Part of a small language model's weights.
Size: 20 layers, width 320, 4 heads of 64, MLP 1280 squared ReLU, vocabulary 16384, 33.4M parameters.
Architecture: no biases in attention or MLP, untied embeddings, capped logits.
Training: a variant of Muon for these matrices, 6597 steps.
MLP neurons of a small language model. Each row is named by its layer, matrix (up: input weights) and neuron, and shows model dimensions 48-143. Each number is 500 + 25 x the weight over its row's rms, rounded and kept within 0 to 999. Numbers have three digits each.
A block is one neuron, or neurons of one layer that tend to fire together. After each block is what it responds to, as a language model described it from the Wikipedia text at the highest values.

L12.up1025:506539499500494540543509454530510487518507446501497571542469501473525508472491493467493507502542481459510468458509508500523488508485501517493503453481504498481471480533575491502476512522456524504498472522503514515458478519511462549471493472523476457466458475538483417504516506533494536526
Description: Final word pieces that complete acronyms and proper names, such as BAFTA, GMMTV, RFO, (CCP), surname endings, and sometimes a following which or This.

L12.up442:492492507525519522538506540501489488465551476515492488490479498500496458456522524502509499518456476534462457462510515511501461476545476491456506500543483466479496526491511498508487532475495464498492532443473473478515507504515536496465460477528491476511486488498541492479529511524499481503
Description: Inner word-pieces of non-English personal names (Vietnamese, Korean, Chinese, Arabic), such as Ng-ọ-c, Je-ong, Al-S-ah-li, and digits in sports stat tables.

L3.up143:547477482524524523499503501440478491471513511497537489489485518543520471492520504483480500494529502460472471488486478502476519490489533541498524535508520531518492509498496500465493520495463543500492506488509523432512514463501487531487474483501492496474529499516539431481496501503428527496
L3.up172:492503536519498536509480506532506522477511451507498516510464468516531522444480454530479520499503501504504517478477503524481550474511517515477539477514488408504518454507530462465468533448542537495473520500532507522517495509512497508538458506523510514520491508494523477481489454515460523477
L3.up181:471524490510509480502512515530516501507509450510516539495496462517493496521502512495502482472499489519520503523476513518514483503538537523474508531462476462507483498508470463499498527512541506473532534472495513488519473479557501516508460524499486483514505547504532501514483520515450470519
L3.up263:492538521455465501452493526492482541494521506491533467500521547513505518482539449467510491511488526484472479502495506521481524545501509507494465533535491518524512461473486486491484520423505511478501512483502508475526502502512481460509470482556559494512500521478465474488470520441459489497
Description: Word-piece fragments inside proper names, mostly foreign, as in Tsinghua, Tsang, Shoghi, Picayune, Momlingen, often in lists or tables.

L12.up1131:514498476519489489468475518490520492456496502510521542475512518496533468471485510494530477469518560492494524454521434510464539500507510487510451452515497471455475465478557461502523552507529507493483529489467523536508488478469511516514482488519542571499494542525472519546501480488487509465
Description: Pipe, semicolon or comma delimiters between items in table rows and flattened lists, especially column headers, e.g. "Bronze | Total", "SF; Semifinalist; QF".

L15.up294:494492511524492495516488516505498460494461485500497473544507503511475549476508470526522507489505498487498521486536497536545504543477487480534457442489531554472503420530471485496504514513510523502490489514484541430477496488523484469514528523446470508495502496470520494506519522502522482496
L15.up389:512532476467476432465492532498506531533489475522513533485506534511451518496477512464499512521462512490508518506444515513464509515497496533464520516495493525515555511501520544523494512523514441470525481493486504504473498461491509534533482473515495497461478487474553509520490532475484491539
L15.up509:501505492484515506478478512471474468504517484458490510497475495477511479503511449491541491523496503530505525492504492521547547550511509519457462507516500484506510517492523536495502537478487520469500518549503521500519528472548530482516492489426519484479496509542470528500515485511501502532
L15.up542:485591504569471469517501528436501540536475481540494524514508475488493505474485486509481474494478450526465479507535494504511514481462468501522526461548500516478523524503535483509479519502478472502517521481516517528489454506508474511489510516467460490522500468493470451466469507531566488495
L15.up661:530538508503478498523495485543504521513522493497488530508476486537519495486449440489492436490461463499474563491546510515435483513481459538513529530514473534456521493492484502478492523521496502497539474534481485530490511444492446509471494520503509520495494470510510529511512495416519493516
L15.up663:504541474522489513513490516514532514505519505531499499501547493487506543494466496494523496480520493469523509469503501515506550451455469520487506560500475509489478450497545463504527512529445521501515520521514528512453542509489452524469520507497482529433513465507520536504499508499442483490
L15.up762:502468546501498473446489506525485505513527483540484526549526505436507493522513475478506491485491472504479460528496487492524477525500495497480472471499515544474467511477538532506502517500469517540466499468513494487499500495531520451510532485490485532483524493454550471530487496520529512512
L15.up824:518517500513464493516514501490550511482537513476513485585572490499495513502505507469499474513509502511512540503480511517531483520533453567502581509506482499501515467467507468510473535480506512521531504485524528469545492458471483521508480512479454553512481499505505474514491502418497509547
L15.up934:506506475490517512524502482552514480517501512485527506466483513578547505531473472461480488491481520442477440479467518492520463514491503553474462529543498499475522506483527457479505481514499487487477486464513491495483515525514497472530507467548492506514493516517505539504519538498484499495
L15.up998:522492551516499473504507465479532502525523524470492491493503452492483467485500463510510523535517468508484461493515519510542451510482533568474436452502487520492515510505501485503449500461491510513510484491525542500515555496507522518524513516526520503478467513495430503530542500484522501460
L15.up1030:443519505489499492510518495497500487494475509497466517501515453487476527485467513490474494543493520471514476483516491489511473479485526545502514496489448542482526512486506497522541510495501486488488479562502545516539547508449488512523495495511478525499491546522481471490538491511512534488
L15.up1041:470483494508499527519479470514496488476515514500509466509525499519482525479495525448542523485488491500483515469511554538507447535512480482509477496550478498516534502483474474492552546553497482489470480457485543483529461476503503468489540490463481515491497551552507516493516489497505516484
L15.up1119:498510548550524471529500501527539507496504528520448507535538508514522495556528485564497469538488502489490453454517491558508471488478467537495476527520490500481531507449510479529488501485475513534466507518542486488542505503520478498481491480477530514509527500471524513516514472497454501504
L15.up1171:533506500500502475501463483527540494503521500515514514533490511492477524492528473496513517471508470501488533519491507496516495470505496506511520529520452505498486532476549497486520502536502464518527517489496576556525481500507493541489487505463490547528519489538507493494519491508495460521
L15.up1188:471510489535491480472489506477524527550461469462479530494522535489488521502473488481478522524515510464542513473471528500519468515466488516501531485495494549478520497533488525488497545487488518538503488428563518526554508496494500492495518515490509518470472515497464489477512524485490488496
L15.up1231:476512480562504535485497502501443501479503488487506452545540502534545521507519464498526523481499493530488540481503527506498514519497498498514493579518501490497488508507511493481478531513505544506464492486475530506508510499544509471489504494524546486473510464491478518521510508491510478503
Description: Determiners, has/have, adjectives and noun-starts that introduce a physical part or feature in descriptions of buildings, routes, anatomy, objects (brick ch-imney, has four restaurants, front teeth).

L15.up54:517479459561519457541534505498452508474497488529442493469498497519498477508507490529477511504452505516510490522485445521513511547536512488471497489523520501518535471521544500554483514496497505550510502517456526565492509478523519525483471519471470525477468497516530473515510502544482516514
L15.up167:476501480513472511451446482486509543446530496454521538514501500465517439477494483500436511464479502492491522495502478501498536524509519499478457486490497495518521545500482499475499477498494499521509508461488481519448515503492508476484493440500525488511505522527507531513508508500531525497
L15.up173:505541518479485487477462518505488514515473504539526503500503482504515503519502493483475532523473481493459552477504490487513519501493515492520543467534520457483438469456512502506488486508477466511525500492473527490484555502511488480467489495483476488510507519486543495506456505491491493538
L15.up238:488498497526502508486502507468464525454518488544514488513473492505557471500477510454506467529492462482505539489517470473515501479486489508492455513511458507510494493524501482481507533493492524443513484478532489461538514509527500517522455520460517528504504502518513486501489529505522515463
L15.up310:475523486499512519495476488440553508535496553523465506505523466492468509497514493473535546520480490503481507511454492480537464480453498521488469497547514510522510475516502502516496453485486500477480465516527513468532503540476497447465475468485475472491496505521477500512529518524514492516
L15.up342:478516524488545522543504525478485508533471450458495483473486442517482510471450488515486542465496514493519502466536512473484520524499505479472494525474477500481503480488470551458505486466502479474510476462493512493506520492459498509524499518483492487491496492528487511447525509466468497476
L15.up524:437507519480513526485491488510487527532509485489465488522512524484505486490546471451495519459455510478479542494503500481475488460511502484479444505512488476533542552519499531491505520537520525511491552502514532519515456479471516479496491484476498493523519484534519486491507463479489420479
L15.up636:480536484522493434483510530529489530495492504511523487449504508495522546474510469492478513531493477489521496520487463479487506518470516497487490518548478545512501553500502466478512483478498537549501502536482504517531501525498503485493490520533516470457477487446477487501513501499497531535
L15.up718:507551507528516523503463475502507473475499502491532514529465494503536513520523425472501514536464511518518500505503482532557503478503507535530479499485481502476539494450491503448510502502529522473507492496499512503480497486515498534463490446482487477469481481481516486528434534492492473529
L15.up831:454486476531515520447517528547448486476537518512524520499497521488530454503487522465450518471470474478485523471489450461532507513504505527502460554485501527502541554493477461493495464455492501505487500509443491482506515522511489462517531495497473487491490519485495515489458508513541511451
L15.up864:464514472512449514492463520510522483486534550527524505512486510521533488492525472447495551503464462500521538469468531496474492487503485511524487533507468528525515517568454533471545483507455464506489487445495510527499490476530469486505455517475504471509510502460484529504513528504460524498
L15.up903:505524521476506536481496508484486481491514495479478544538538489470506450472536478502459527487466529458460502483515518501483512536483509509453485488511565532468503476514517499487544522522478529494525503459516511513480460531505520500494454501478502534546480493477533488514456530522485510509
L15.up941:504484480493474508507495510497489500494501540528502476474532501446470510511472505486534528516484513481484530528515518458479500472462486525496455472464457517512520508536494507530480479517490492445487473477511520523500520460487504466482549524442493508492482519482492531460472499481505525506
L15.up1038:485538459509517496479507541470490481512484532534504499550470495521477487516461522482486492473504507494478478510499472472556509529492490527494468496529540505460532514569539485500561509485532562450499504485469508511522501501518503483498502515474459505476483482532480528484499503477475514476
L15.up1120:488500482505512492512483524493500521534525503486501465467500530472525486494527477424515492512542529520483483513503454481490494484509472494519522526504491506499499499546533482490518497489424494427527542537509519539538511443485492508467545459447473499459520476498525479517509506456485453512
L15.up1246:465502484509509485472523522521514503541520521515498503470503523505471484464487506487503482493514453484497520522483508513517514523537480487482480451518536488519501510543506488511518523511485516492505505526516489498518532507522493492512434480512482505450492501506497451483517505474468493500
Description: Line breaks ending an item in a dash-bulleted list (cast, bibliographies, infoboxes), before the next "- "; also years closing citations, e.g. 2015.

L12.up1225:449495450553468544517485487480492543484443447469472552457505510518457504497469468526514480455444508474483524518489498472517551557541514482499470540470540503489513504457462477511509522540483527501467521500512486537510445522492486478484501512509459482504503503487473482561486477498505522518
Description: Final word pieces completing a person's first name before the surname, often in lists or biographies: Moham-ed, Laur-ent, Carl-os, Jak-ob.

L3.up140:508533525518473524498515495503535530475512516500503502486501529511482500521503470476446514521508523512514518464542533501555498499495520545511483506452483489473499487520462479530513511525477535505505505468537558493501511543480525493505479465510513497446508460483533472521540509544497482486
L3.up401:492482499532508529531486497501503523451493489510476485488523497515502452503462502490515452482506481488453500556529481501461499526482491502553473498472509485489527482485504494494524535504477507505473497495482526476502516516546432515471490474500501504479512507525519504513516507480479483515
L3.up499:476492504519510517499485545525543471508463516497506490536483469511500517521479501492480528539482464497479531476448457505510442465509494518513516503486478533463508495483485513498537436515532572517504529485518498485515496480520460504467488512444500444511536460460517513509513499526491493534
L3.up743:503493541484502471469518505535544495512415472454521511518506495503486480444466497442512523509490518503452484474528537536511515483491481494495513510515499476486523518492500484456541495474441498533545538541514503508477485469494519533486510535474490461523498482502517484487535473485473501446
Description: Line breaks between list or table items, == section headings, split non-Latin or accented letters in names (Bahá, Kędzierzyn), and is/was after titles.

L3.up118:477449487527525458492541451516512485489527499525492488478484491501507491466539488490488510506497523510469543502497495518490521472538513512486450485445517474506491510504457554456503503538500515492474524547530515503500484481481518467513572526495490505495500500526484488514519489509542509473
L3.up475:509490488445502488480491520505527520511497514493530513517471449463489513516527495480441496511529501496497513497532495477514522521521527476534488537484531508483458543490491502505500487511507520548490526497511473519478534514527463503522494490504502523481442510496495469553507512477507518515
L3.up1005:458491520527495523448485496439509499499506507491494534461483500492482476497501505508510440515515513502509503491501476513458513489510540530531488505475464512504510488537479489537509534506496521491492518566553535514502495491533476462497491477501493506510513530488496499513504466483515496473
L3.up1210:506521485483447470519489509504483502498504507513493479396483494483502512490546498517511490506503534504499470470454516477495515465498524478536464487533515499546522483501506539486472526515524539478526533514520518474495523457534509480507493492491486484506493494490444483530515507455529504476
Description: Common English male first names (John, Tom, Michael) at the start of a full name after a list dash, table pipe, comma or "by".

L12.up795:458522451527505474512449527539505507484518495500484489495513495523528449495509504471489490494529504465499519497492508536526476479504501524492494507519495485491497482463495489482442494531444554521496536512516497505522484531469521482543516494489531523500521496499525467475530554459508482450
Description: Line breaks after the value of a "- Field: value" infobox line, e.g. after "State: Ohio" or "Religion: Theravada Buddhism"; also capitalized proper-name starts in prose (Anglo, Charles, Second).

L3.up878:509489520485468547506503478485538511477540488501504498508574514497483495527487508473479497512478523506465505494522516504529480502516473461516517453492499524528497436531499548533527544512514452468518509477504500479542469531475513416511518525472475517535488495541467505488491462489502475490
L3.up891:499505488456507488500499497514487502493545498467521514472528508451506493533471511500520508517485491498529487473530468486502528530537506496484512521521496517512484509535488476484482494503533504425496494504512526526501462507510507482508492449508519509553523497503499514496515498527528545560
L3.up1147:498522463492502486437504512488488470483501487530490514510510561459484509547496503506516530494466586478508525468508500475487493504506466489509480531507476495524532544498504472484491542519504537480499490505477479577489496482493491459521529491503551507525550465519570528518465518494519524444
L3.up1255:515502478496437538466483489514475509504516490514485503508508508471515512546461478493534517506437551470484514462526507452518494514489484507450474486515467530538516511512498486508509520484523500493492505485521495525505478471472477478543530531488528498501547513494531506494481506486518515512
Description: Two- or three-digit numbers in statistics tables and semicolon lists, e.g. goals or points totals (225, 131, 84), plus stray "name" and "age".

L15.up67:488538499464494524505477533478489541512524494473484497508497530489529521498508494523510494511485433513469515489466483472496478493538540498480505552485511524509520501489525465468530485460533507513534481503538498492501475506501479510488447504476545483498537511461427472523506482502464513486
L15.up76:532511512505484476534458505510475473543475559506522468525484506499526492494515450483486486506439478486521512466556503510497495537506482488502471460503504478519527451487507510469534509456467537484474497555510508513496513493484503499472508510491468483516490490499480506479522498457518537484
L15.up100:501518491506481516475487524476545518544479537489501456497459500533517468479512451502535492499474455493558486462492457512491497474497510517498463544544507535509504532506514520470514499526495495499467501472472499556505508508466515444491510455502533516548518458494506494505535492551494481509
L15.up116:564501499485506475488480596553520500512487470482477505481507526539512494481513544521495495490484497498470511467536504485480486470523491484473553515547533479529504504498482473511466521460516517505493521486511508482527481505511522506499462499497445529453477484475485484516498521512482493460
L15.up313:502452521476510499529460541515492487514501478516460472527488472512501525503484513546497518562483468532469502446490496501476495474501506530491554490547508524471503501477487428482530491533490471490509517484476453521474537489476470493488468449508499506483493489532529465492485503533501505469
L15.up413:518481454515467515500473498501499503460528480502516506535458496536529484464476477553511511500499520493522502521490508520462503498509496467470526509507548505495461475538534510590506514521494480511486547498504458485483512545519450516504529506536505448485484515483463489534522511480530507490
L15.up482:507481472525495536516484542564494521517508485501541524479494513464522484463473452501505516516468496478496453545546493510514532493555489545509498464519557541528493515531480460477490492467460505466498494525493495516492529507496511496504475457535515452481497545508492473492495484484521460544
L15.up594:485501453482533492495490550445475474484462505472508454497473517522548487514500490486484515517471430508460530458511494528488480477502530554488548500499501549486497502473441476523483474532472517453532515491467500456500499525520520464531479527507522450520475523482504520498466476519515519462
L15.up745:533531488473540522546505512519513495514558507469541501479560500529505477493468436492473487444515539527515531489518510488499500473489507495485492492495538500498507510503483501518543549441567521481509506437473504525519521529520494473483554482521483481516508478506466518473529510526527513522
L15.up771:500490447530533456524524484501498501490488513524494533487473538517497559484494481514503538473465506507473503505545479504464536456503483526483509496503507517516507506486536514513488500468552516466519501551478507510480497535509461495512502505510476502497509476565510491480495496471504513504
L15.up809:456485487500528490536465540521498534523485530532526498506464475510466489491469477499474535494535533514475504450536534464515427451488496501544495466504476508528545503476497529534504492502472500510504517516481470486528467477491483489483502515558503502508484514479520505476525463502501499494
L15.up880:517519495523515505519499500493477499464482480474550504512485543495527457508531443469524522475483505537509515517552530514483498495535498503496469528492534518510482486498533475494505475528509474513519477514517496511502510560509467489485470491518509458547485546517496506528508516471546482507
L15.up963:560539464494494508484497494507537551552477512471492524545472520486494466470491497497505511497473483468486492514512470509495493501506511498494512502509538493513519493505489493477471493483506451488522532538514484508507495512503519518479494488499494485519500506503491518465543522531488523448
L15.up985:509510464518502519454494471516502514495513505477499560473488464474457469484481464523484474547521534500514499500465492552549510443468477508523540497480505499474461501568516482530492550525507496532498499490482510487509509476488484508497487546481514512489496508514466507510482510503500490475
L15.up1004:522524478518513503509478538515479493472509493516524471534443492475496461477537529473491527511494481493449499491511503525475499478499525557454498455541519505497496501524534526523517520469539479491519551532455457452536547497532521515507508486517520504455548475503498481492526508474514475540
L15.up1097:505473509535440500527504529510517509525524497458518508523464514520491532483486475503527512556500496471524528524505531489555503478512493487501484474452530475487493460481504494513480494515487512501534470470470466478499444543529543485505484460470509495527543540495464492474498494485482485483
Description: Word pieces inside or ending personal names, mostly East Asian romanized given names such as Hy-un, Y-un, Bi-we-i, and sometimes opening quotes or dollar amounts.

L3.up251:530554504520484530499527509508519494556500484453497500490476464488515542467461515482477502466547514482470517497517471514514511499534513525477527542472481524493479454517469507517519516504476531517498488527469496538499477523507524456475525490518488485490519474518510511494460492471472499498
L3.up319:501508482459501473504468551494545510546493473499500496474480455488534508493504482529481504497535442467502516480505500511493471483478475503460501466463486502449489483516500480536531496484515465506533501507501492510485484523505548494538500457489497503528525479503515535523504515503519519526
L3.up614:507497554512470522470466526508526489498533506452510522489514471498477527474498504509499501464545491507506527508520445503493518474482549513465521528507487516438461510510535474514528464478525520519499469467486515474463504501533519503536438489482498476544513491506509513493520502454464494484
L3.up827:517486466451524527525490555516512517529517516487511523509474467515505468508478498520549491484531511490450512514544487463488513513511516524509497469506474509467453503530489459531512494495487493515490472470471514467474490504486519506539476483501540479506491501518522544492489495480457531479
Description: Last capital-letter piece closing an all-caps abbreviation or code, such as INAH, RAFR, AUD, FARC, often before a bracket, pipe or hyphen.

L15.up41:487514491516524496521480519496532492454492435492488504501499474521504438472511470518528491485522465496523486547496523547513540535501516492523480485463547497511505505481488509520514501469507495498496517489512517473494472574469486493514494490479498511537464505529474490534481516531519466463
L15.up109:485519462488485501476494471496515452467495534501491503453543472458514500492520441511511497491519509509481517463489481492568532492497523516477492501510484515517538497496491504476574476504514509489481450486509514501498531471486439515495475517461492491496450483480542478520482546491503483491
L15.up348:514503529485479456497507500527513486508469502501495505491497534468542495522457489469537509455501538520496508514444504530493476499520506544466462474542557502499471511547499484512498488495516512520484531528529457473505502497510501504480530457446502455585476504507496511472499465519482472536
L15.up471:500492478546505500501535524481542508483469485502491473468499507484496510485436515477507482451483503465498515506452484524544476451520527521506469478559508462491476488528496491496504493520475518477533499535472462478489490495528509542494503489468472482509498470501468498496483459489501474520
L15.up493:517505474525526502514502505516472514487530501505514531514502477472520493491501509519504461453468485502512466495516461513495532496539520500476477488447499525496482521466470480547528479536510533504501495453501505480465516515489454515499507515475510464549495519517486510558475440498491496521
L15.up544:533491482506481532523516517522507464498511497502506509533493520477520492505505467479526463478473479463486485520436533480486514458498524515502474483495476516482513535516468461550493511506507493538488479506523529502482543556499519510522473472505480509514458517545522525501501508501530559463
L15.up651:498524470528543513513474471547508478482460538512507493472407479478517501484494494542515508448460499499530516524511491497468466448546495536496510463491482488502525480521452519493510516505441526494488484496507494529493512489546502478484493537489515472520509515548481521545519490500483485552
L15.up704:473538510442493484493514482533500495541493504510453473497481465489532492512474490499538489501522436493503512466475430486518509499464516502511515517512564492476533493523529489556546484530513541535533543512532513508482470485504532504510489481506479472532461547502478471525501526505545487518
L15.up723:487496530474484480500527529528470495516465505589480511512485487460517502528481453537468470521492481457521486515523486472509508520519488494516483458527506535523522505573525479516497492518482510483503474485516522509474473517507495497536496507512521488525484448509440471502495499497487498487
L15.up839:512490456503513495470538524525503499494490523505500503529493505490477537494441480499472487474488460483486453463552486486525527521510548493472526455499538524490477481500515522536563515496545525497477539494492505504489529473493502494448485474521479510468476499501493446520471448498475568495
L15.up857:506518529508499464487509511480509495502479506533520497470511505520497474520491474481499496480517497507515497535533496471478475516517507534500489531540475511479468524468553502527488493507481527484480511525522487478517416497451523534504505482477506504510518520514428456497499476484488459523
L15.up911:500487493504492474540515499478534515481484502523499544466542457483511467466470485497498514417528516537504521497456491462460547518548502488497525504513488529486476525524476551488497575482489509478489485531500508498503501483470498467546471475480509501530493519502473495467468494501474518499
L15.up924:529548511561512516509483531526535508508492497466488478490494511517508539480533525543466504482531501488505485494491473508526533506519519532509498494510526519457463508479496519474530511511463538557491492446498542510494505494505484522521498526545523508470493505530513470486474522472502480493
L15.up1042:522476524539486460483537484482476501525521496494459536500464471471523494520488506484481504484506456510503507509546471516496467458533510516523488491488484525493474555512517532536485478476514501480501479481518506525456468507507447483483502498518461466508498528523518490504465508496481510495
L15.up1255:509509507482477465506480542523487496516567480497506493500485456504503502526535506500493513479484502507515500456471512492504534517480522487497470506550490499490491491514539473499532498521492526511527500543465511491476546503496480519525500462492498508486515516514483513540476428517470524514
L15.up1262:522504478541496480502468508533536541494490472517496499513521516474484534458509517489500465481492469465476500538480553525511541488495594479490505469508499531487497500550516494565479502527502551533520506457492471463475498509501494512544494474506538500523514508497485514494481485486531507490
Description: Final pieces of multi-word proper names and acronyms, such as the S in U.S., Today in USA Today, or P in ASCAP.

L15.up227:489516505480506447485453498460466491481512524499484503504516510473477501510507536519470463537465485483515489478544456550496467528510522510516505518476534493508511463489515479483524505492493546493474501479483511513499516488505486509494453477528497486518487488566466487518435511462473517486
L15.up329:471482483481536485527474470472526525508503480490523521464514527439481461489515493512516494471524492458490512489481506509480492469481484535554522526507543525578530489553547520487495500489541542533474498494536515516448516470519490432512487478502552514495483506513555487478504503501459483524
L15.up377:478544524506475496506490503476493500514480485510495516509499494485483502442483483486562451445484483510517490517518470512493480508499494541501449515486515481556513499525532525511535546483502527461473516506493519531452463479525414503519487476495495546506461574528501461477484507482509479512
L15.up596:485477441519506486466508514463496532461503518525521493490510453447473508522509499523493428495491543512495492518485510527453476512524508526504503535477487514490498514531527537500525513551494507507502498480540487486547511506542507464489489477506487545482509507482503493488505500506517476457
L15.up643:503503452516499520473481499501526494472447500508507509506464528467471470511501454503479503519560519479511525504507498503501504501538489501498483461503529569519532502474483487547496494503542512513511483490488498489521501495521473499436491529523517493500498515449485442530537511496501508523
L15.up654:525514470500514487495465521500494502494513534518551483499472528506493489526535526485516465517506512499522519463527486482496447464547577485495511514502541480461481521498480520501524507507536535414499532443507489542524478502514476509529511504498526523490485477501495525478479498480464481513
L15.up761:478522518520487524486490533528485501474493547491544499456478462544501500487519482513518509525533534558514503521473529504500507512518490487504498484526546511518511496509419486523502548507473506509561501443485526496511474501512522515520474539466484503518466505474494534493474462499549496504
L15.up894:477511484476505480515493500460501491478507515486522517510497496485468508503485494454466529466517505538472482527496481547473513494473517502513483551480438493517491495551501513508509483489496529508501524468501487510496470519487474480508491520493515530498472496490469450482530489508486524461
L15.up954:513501500558513490454489497456504500502506489484495504467464474519473487523470506516472511491499528500506544499497463523528522485522517510577450520507569507506495473515541485497523525517438541477528483497501444498533485512502540488536511509507482483539446478501526483524535530515505487504
L15.up972:496534501477478510538501502517512528457499496537498478470490502460468499528504496506486449456538503513520483529510473467509472531527516515514487523515521488469503501479500514524514501501480465496502557530505456485561492513542492525480504481478520521483509502475494479507514503523477498486
L15.up1006:494505470522507522481452471515460489460471492500500502490529480482508478473492494570510492530454498479518496497494509518487523525523528503515453498532547502501499481482511493538486529483503532502471497497540494491534483521488517482509503484494488469503469500499477461482530458485524483511
L15.up1080:495504450535523509512517508475489534494502450516472495470493526481515499505484515543507457508497475471518522492533497494535489512491509535496530500499542489517488496432503495512510514500474474487527500472473476441463453515492476504512521499511521523543506527525526514508511509501494510459
L15.up1173:479525496462490478471544473478549502501490502523509535485526512467506514533484487497482495495484481492515479494523480484508486511517491535492505542491501494504501480573505476482516511506492522514500509490509529516476480509467458481545479481512488556492480527486514499481499487532491460507
L15.up1178:505503493505489508509519486505512524511454543460509561522526515518518505538467516515527512507415483472483477525535485481484442527488467584483544502535459483485479514500520497526482494531446483502492523503504473522483493520503473529483463505504475489465485521513520441539526473477467512497
L15.up1181:470509522494471533471492505522474514491508551493501491470487516464471485482506497500480481493508492497467506524516524488490494463514551531495510511468534481504481505501528502496550528510475540496532506482546512494486483489522441488538495490540484527505527516476506498494457509543486500506
L15.up1205:493482466500497463507505480490514504489488525469499497525466458485473503498482460503525499482468516497473514507496510494482505503522494462585456501505508514534496487544480514520506500495553504483527496470499544446520455517532553515522521511453481521521502475471470506493543481499533484481
Description: Token just before a full name or surname: role titles (umpire, historian, Colonel) and first names or their endings (John, Robert, Jud-ith) in tables and prose.

L12.up350:499515497516498483510467488507527465475490515535462465510490500538480516505521527479524502502516538532475495473497538555537549488515515505506466497478459477483573476522522507483523513521447505460490498481509469503485490497469525477504517497476494497468485491457545463462525490478486508518
Description: Mid-sentence function words and commas (as, and, comma, while, of) that carry a description onward, e.g. very dull violet-blue, | just as many lows.